Weights of a small transformer language model.
Training: a variant of Muon for these matrices, 315M tokens, 4812 steps.
MLP neurons of a small language model. Each row is named by its layer, matrix (gate and up: input weights) and neuron, and shows model dimensions 16-207. Each number is 128 + 32 x the weight over its row's rms, rounded and kept within 0 to 255. Numbers have three digits each. A neuron's up and down rows have the sign that makes its largest values positive.
Before each neuron's rows, "fires on" lists the tokens most often at its 100 highest values on Wikipedia text that the model never trained on. A number after a token or word is its count.

fires on: " " 62, " |" 13, " game" 8, " =\n\n" 4
L3.gate317:170087141108129141110225094159178144104196133180185117110155174106122151125157114132104068128134112113158161121118145102093125145167136137138138214177118096129112058106161111144153086081212130138136137153107125137092108169147137123110143155155160150121101065144103128115119081130150173109121129146095061123134105128090163099155151128178115100071107081146095116205155117153112158120187141124115133123139137091150087137150067220167107142168107083108156119175180105106120136164097035075079122126167112141053111156152126167172137089109117134151146111198085133162086165079115126126
L3.up317:120117126114167138137148122107148113136147093128075126091110102088129126155132057108128126122133118130144153119092171121192112133124156119138111139053109171134124096116152123112200169073150169171151112098131114103082125094070035106126152119136116139133123078069107176096157119087120171115068178147101074079117126114111100076115053140106132040090151164137148193120137096121172115120175096119152121108097113155134087152166091182161131131117110137149156155137153088077137101139127106140116131080108141127107164164101109081106131163101114111167103132123169106149131178159070096215

fires on: ":" 37, "." 7, "ev" 5, " to" 5, "win" 4, " |" 4
L8.gate538:164125143121106133094162127122147135104138164155167153124147113145181128109131079124178155119110130115123101109106109140172163078050117136115112126151106091138120124136138153190157116122132110123104161135098122189070108107147082114111146112132122144125155140117103154117109114151146171133076133089157134080090137174139173152115157084184200133130144108118143172128161130146164108118083091083138124146172116134063127121138096105086080130094148173126119191129224121126102164143044116137141163117137140141146094134117084166089124141123101122086109116170118089105051113134138112078
L8.up538:131131118124110048061118128174149181136076171091119102134089062121101192136121099139149108154137111164128090167135163125148137081086144119096151157220088100123111119108143064124119124140121094128132130088125135149174087105086088134023058125120135196136108130104069153117161086139119099122105173103106087150121130151082122134108128115211187090109089094120073100084139120122161177115109085101124135169102159123104152109169102131092148146117086132143135168118204069109130135131142090123191063083105095102169108169122141109106171156045131152159088131198109063141083152197134153164

fires on: " —" 47, " –" 22, " -" 15
L5.gate694:110150186150162096148135173129088089123145140094159070162124081127126143125170122076197111137111129104076114198185098104081148151103112077131118128080131079150170152075087129186113086115100133152091059134117129120216136132168127098164119128118155130114113121094102125128131101154131176115150074189141155162096116067110160117178174167123128090131173130098103110102191098087094105095140091126196111103139177112169126131159095182154140063151110096182151136195188176108102132104127133135137174155124122176207149121111124143102125149149126200141092068169136133129116128146080137074
L5.up694:131143132150055121114114142152133101138085093118102056102156180091100119124112155068129118156092140094143085110103149099142169101082088171094103095167151086108128154132093074110134143065111119153160142122226153139105145116110112158124120083197148181135097086133102085139120142148201124115129114178140092142127124151117131132102168129142103136160125133130135063143135121174110159149113089142140165184111119073132136173138094089131182133080125141134145109145116198087135180145125128129112151086126129178162099134101138137105153218079121134120128115173162104131148114200122088178

fires on: " (" 44, " [" 24, "[" 15, "{" 6, "(" 5, "\\" 5
L3.gate425:163080154114081209133101063118125162109116100153124100141107101091119051195160125125115113090142150134083095151143201155086100102148099170095108070156121117120112148211188135104163079149155113130045121141121190143100107076121132131046112164084104136142075157118094128072102155133148073111130139128084144150160088150098095102096159138116159155143070114149085166093100154110136129161135131107171116155206164166135142152070143134145134149132178132140078166108114108174115123084108141152135132080149165128084105136163087106124114166129114132155114136122207097140099148100118121055
L3.up425:151105115056125124103165120149089130185104100131145138155124120126111100081171140161124161114119147129106136146148116135199101164115108185154082103126055123159153091109176141152134158142180169154097110184151114213134133104150199145096126162156128162126131098134158161094092072187150058130113111115106151150107114097098126098081156179136085139208161083148153090107085155121149108192096131171109104143141157152072139102044089122158167147069209133141099106139088159166106186151152168081076090114136160106155111131133113106151095050136139087146102118094173103167081179117110130136

fires on: "===" 92
L5.gate534:122135119120099156149078118157135171124143103167144117119088075138147122156165187141087131154105139079110094127110127136104117136129047191092159125114134172110140146140118114129185179101118146136120123146057109155105140092146056136125156154116163150196093062139125165099122096117173145130089146082119150121139062182145074106181095084148066063105153169162180123123134089143112176118088139065139122158165171129120137114086112183133085101094126145162093113119147091149129173143078115099159146129089117159143098094093177123063130158145181116053167162083131143103125114130174136152
L5.up534:134102155136110128148105103059178140094095134125145091173110107142148126189139079136146134119066102090123093123157088179093070187062100166121142170167125115139132124069060106138171178150110151120133063113125071154169108088106118102148109140081143172136166107171121084107093103099075177125157188167145118133125094173139117134129141095119100059079146165095108120134136132123083122102101141115105130163067135100156059151165125131064125115142185150160102156169131101124176145079170093129123150093112095103155144151118111159153108172129078087129126162134130183120080051174144123115

fires on: " (" 37, "(" 7, " (#" 5, "-G" 5, "-f" 4, "-M" 4
L3.gate67:162157165082090117098142125124128081108161160144126164139120124102084148148086133121129103139107175105122154132138127138064122152176091146088088188157117114157087078121168098147100141155157106221078114101184141146138096136164135098047142128121089158092065115116133131116102120096070080107128138148163115115132087119129090127138116140151116131115075119109187108109093148144142121136110200142107184177201115136120178232122078085133125121137148200130097120125184164180183139111124136149152062080080143124076147197160135123160108155162107151159104111174183125181133087096126116128
L3.up67:173109109122106095082132101121104138174112181139150127182110205108055118111132134131104076109139158098151090093123126093101125113172098096085088149101111087148082109129181178101100122159141104126117154129110142124089162072156094093148147146140149119060069137093110163145135192130075112043122086153196091138120116088150150124123137109129119150172121054098151140108114127111138085122104175162128145197168079167125162197160086146149143052152127138085106071157178186173150103160152062149156118092115139086078152151143081093096093157084110139190110159122113136163189145140129090140

fires on: "==" 80, "===" 13, "er" 5
L2.gate656:061066086172127202175064138156155142110162147118113145161143098198130158145147203069109127143140140068120057114157153105118090087120104160162133156074074125110125124100162131087123188191108109149095097110149087171113160087130134116148183125079179127101114138189134107128078110078105143133134183147118130122121100191143103164130158148127146157173130087101159149153128133131182112098084195121081157109145191114115132183151151140154127172117167131134111102133163147181114119121111123099127161163163155181117149115053154140133126141138117101087161143150122164109083143132143081088
L2.up656:123165116200124144138149104155114153118155116152147108072154082122107139146135081063095183105106166107129090116131155135157079136148137096131165128075151133138136133125077119123100210150119131139171188163121176109101043083093182094159105162093147101189116089141160030130144046078075163109079095129154124140169066107148140137146150117122118117078157107097079144119118148041075112126066122105134088125187110120071133113111162159101129128187145151068133146150161112135101173106111110174138076135154094154171089093150097148114163094134122099138085101095100119132110038134083119100

fires on: "." 21, " |" 18, "born" 15, "," 14, " –" 5, "°N" 4
L8.gate372:190089076126124125141120156175159096176131157167158191103168143114169114155103130088157090169121134150113165067135150117080116139180089105137076115107111140102154203155106102164075146155168118128089133164123097173103135081137113101136097119112111094062135115160105094166129133121135135112121136096126109135130119121132067105209113131151096103087051131128075107151092146082158149112154123081123162156108172116090124090151114104074115094134162160171147154182110102122096117096100175146058105097149134148080106152133136076113084199076116150136099103142130125121134187121122156196
L8.up372:143101121103139103167119093157115076109137157169127166115172120089151140107117169138179073179101141106104134090127144119101110131176101077173142105171151136087171185093156075141078139170170112112073100152156129129145140112148119057172113109150170061054124097185129076198120109161171097140117126079121120177116155112142098139171063065154102144101102086177067062168123118067144148106173152115141154108141119139122122112134132072131113073129149197137153166205070126110114155077116158134119122138100113170119094134157152095123105147093140158103129120140128086134125171146122149207

fires on: " in" 16, " services" 9, " on" 9, " for" 8, " &" 6, " -" 6
L2.gate333:119127173163076134154152161093109164122154095106067124137168164111144103123109139134129130216097136091102142113161145134099105161118055175076150159126125172157098124139139168128139176112115130093158139123162117132100067166120135156097151144120156116128128145071134110151099109139197101151100105151158110106132124117167146084135104131117068102143021122125070041155131194116117126125180136136035073095154096086115129126154147124149188121106147084125139153138102140077128156175192111137146113173107187132163128135075128173155093145111175147136163154152189115101195137197137141121
L2.up333:172188151115106078096099086119149165109108110097129122152118126179206146151139104118143126105093161120158112157148140091124148121085103091148134064199150100155109150137113131170096116115127159120082094147148067108064123157167121151092136173158152081115088077139155155121121097149149133151072129141066110100145111142141148145144112139102090165162093154141097109061115181153126151156096117165125130169097102121097118137137072060108160138128131082128106105123151133092132132155137156232085119163140119145203146091132103106154159140109107081130102097124124166101218080167065145122

fires on: " |" 30, " of" 10, " to" 8, "Z" 4
L8.gate250:113122142190116110150180160148129097141120118168157059116113175140107125150140139130111141117097093120129100131138133106119143124097165163138158189138075119182179159117043097178150144173115137149079141082115118127141125133132175105125081159057102156160189171100146137123106153112116128123126122055165110135103142126126187125101097204095130088151157148159139085171095082084180138122143102137188075179098128152148141125159161107089108191160117160127117197089133148106117158137119110096118132130152146137148193110147105167084121081068188121177109067136067122107156132082123147151
L8.up250:073134136125108132114222115115132157116077161152136103159167151075112090186095157209171147117073136150119176166116143115088147129091158203087076123129134049171152213075096057148156168142136083142133142171136104146106126090141105129112101129110100164174108136104095152097127145148144125141128172130124093133062124206119158095167118106125127124143093113147086121174177145125171103139109139128149111155100118094101122122150072137087151131092083189134148162113166130096098167102103089103106110054133232115136097068127131114108123083074148129074102072132065159109127184153130121173

fires on: "i" 40, "a" 12, "ey" 9, "am" 8, "ia" 5, "ella" 5
L2.gate93:168111144136082116145111102164147101135091157158128108138162142140100169167154142132145112159134112144109060160173101154173136121094103118176078125138106120097140078194121087091062102109177111150153139100107177140138154108120112144128143172137172178068180158177101165090140133074141053153143131170112098095119142142098094120181104154128065076080099126094171114163103108093137162109082137089081077127147107167113118159111109148167176149092085154065160102121164129122115078134070173117100167072175109099084133095122148154112121146141045149092097122116120114136129166151117133136
L2.up93:136150127199158081093163104107134141084118156129226118176099126136184081132154122093105092110096121139082159109067137117127101143157099076180166138064100145119128142145199131177129158146110101123059132139111147160060197146127069130129093146161178168164111146085122120146121144113100083187119161080091166104149070144186119082111091137143111113077149142148152144100133124164116141053070133119172132155116143165133148173154154127199147121116125124172090082155112149125137126107134133099122137123099184169115140146145134082155094114130098134127165161090152189150098145097132062157

fires on: " |" 43, " =\n\n" 20, " " 13, " -" 10, "ius" 8, " –" 4
L3.gate709:153175132201080132124111128143181133138107124103158128142154084121112111152142134064113128115083125115143118100159133081125113135157147140168120142125133117158155140135193087109164140192096109084187107153091121149133086109119077163148198122130175167103141102089128152143158115127105114116118098093133152188128086099076165049167133097135111100136122091119126103129151121083101131060144132119117104135159230143170104129128096136148119123194112112132097129138081158165162126117088138111085170148161187177107147084107140120162109103074105124189089141197105139139159154201097148097
L3.up709:136104097086125136147176146149161135128141128162187105129139143139138127105137117114161100145147111083087181092123139118138113151107131137153167103145153143151084118175161137093119063110119094160094159134172157106147147088135152150187077123090132102126153085094172163181182147139174137121122183158156157111133140132092161085161146143155086031151113122108129091135139129114130149133156120074143105100126173110125135070124083199138171089144088135173157165136099118076194104119181124135095185060069103190119155147128125089145115119062139125105212153158114084118081130097099101178

fires on: " |" 40, ":" 22, " to" 7, "," 5, " GER" 4, " :" 4
L8.gate288:144136146136120121130173079140110130141107132178098129160153083159091187182121075140130131159057105136106122079157102168154135045094131152169098155119095117109157137130108134067161118113086148194101141104115091202171093093158066133121109150109117076076132091127107138090128143187100161143113188080105135155166179143118120171078113151178094062155146179153102139106138139147169142139121069110156128190131135186091159140183134129085149164072099173156108137069102124077164148153098121159159167132074107160204054143141104117126159074124142170108093151116127073137072110151133115109
L8.up288:162067116130113120136149095172089138091054170123111064109119152117170098116070113145114196162083133168081094131143209170165103164110185112123145142097088040153122165134149129139226149177150108127116133097189176134110150128151095177127119148103138146083089148112048190107163128142147125136164147140150106143090136081093107171119092151166158092109060125155086096143165157162136134156172107148105088171135127102162109097142165121108145173140156072160105160118162140155121144091129149116126125072105147131189105119117134097173137144134089070086165140143112124112147133161159178172

fires on: "," 37, " and" 31, "ating" 4, "-" 4
L3.gate769:182135184112155109136121181143125111147126118116101108075138164171091100090108144154142127131120190146139083157125190139131135148079108118117121144089135078121158105116092160167113094147106123153096154140143072119137128157155182090112115131177112128092120121119043051104114100112233077140136082150156125135119191125129108136077113123150091116170090133107113065118140170105096069146182161187189127113152105160099111152142157089186147090178145134109156143113104054143124059151153157175090114070150186089117066104117138177068176148086173130167110115136112149146104104083149174116
L3.up769:154157119157133099174206105149133136155131150142080147112115145143084145100123114085131159208085148106167150121133167105052178173112083147132114181096105123068124143121153198114107080084142198153112141097116053097065120054086134095056197143131116116088078126134101134065101140089115119127094093098169131094169102154181173156135036113134106057106129100094068169085118185134121098097201142140097148122161130116088114191098173079136145120158175139087147134136114089073143066125099165129091100129126075088131132106108108140092132128041142121139142109132106116097138149122146155129

fires on: " of" 30, " in" 16, "," 11, " on" 7, " and" 7
L8.gate281:132135100108038048117142096117129126130109144139122136132109128123147098120127150116165131124071186119070105119157177132121162126123104150147123126143158085130126106139172160196196132121124049035163073130121115127077175193128116170149125133138078134142143109066041158168081089101220090119056138125127132138091104127149114188081133068135126136099191141117110102148093113065103137195104176103131141160171105069140135140158075165187192182123126083109124190142118105174125101159130110145189115137138215172120078145154136144139129092114122104121165113128131108150115092093148149190
L8.up281:114122091146163103179111132094111192065119171117141089065141167209129140095110143108152123126119151111088126119165137111142114147165125127121181092186176164159165149145174170187078098086184107093094175129147129127092149169197115131133133150097120085145088186106051174153095107162199210132074094103119179076151165159113104159094104101125148135141096102108131120174091166174151122140127125084073139145065058113122095111075118072164160109135164182128119152072142109123179102137128130176101088168168168114141111109086135131108075081084157089124118167098081057135121160127116148133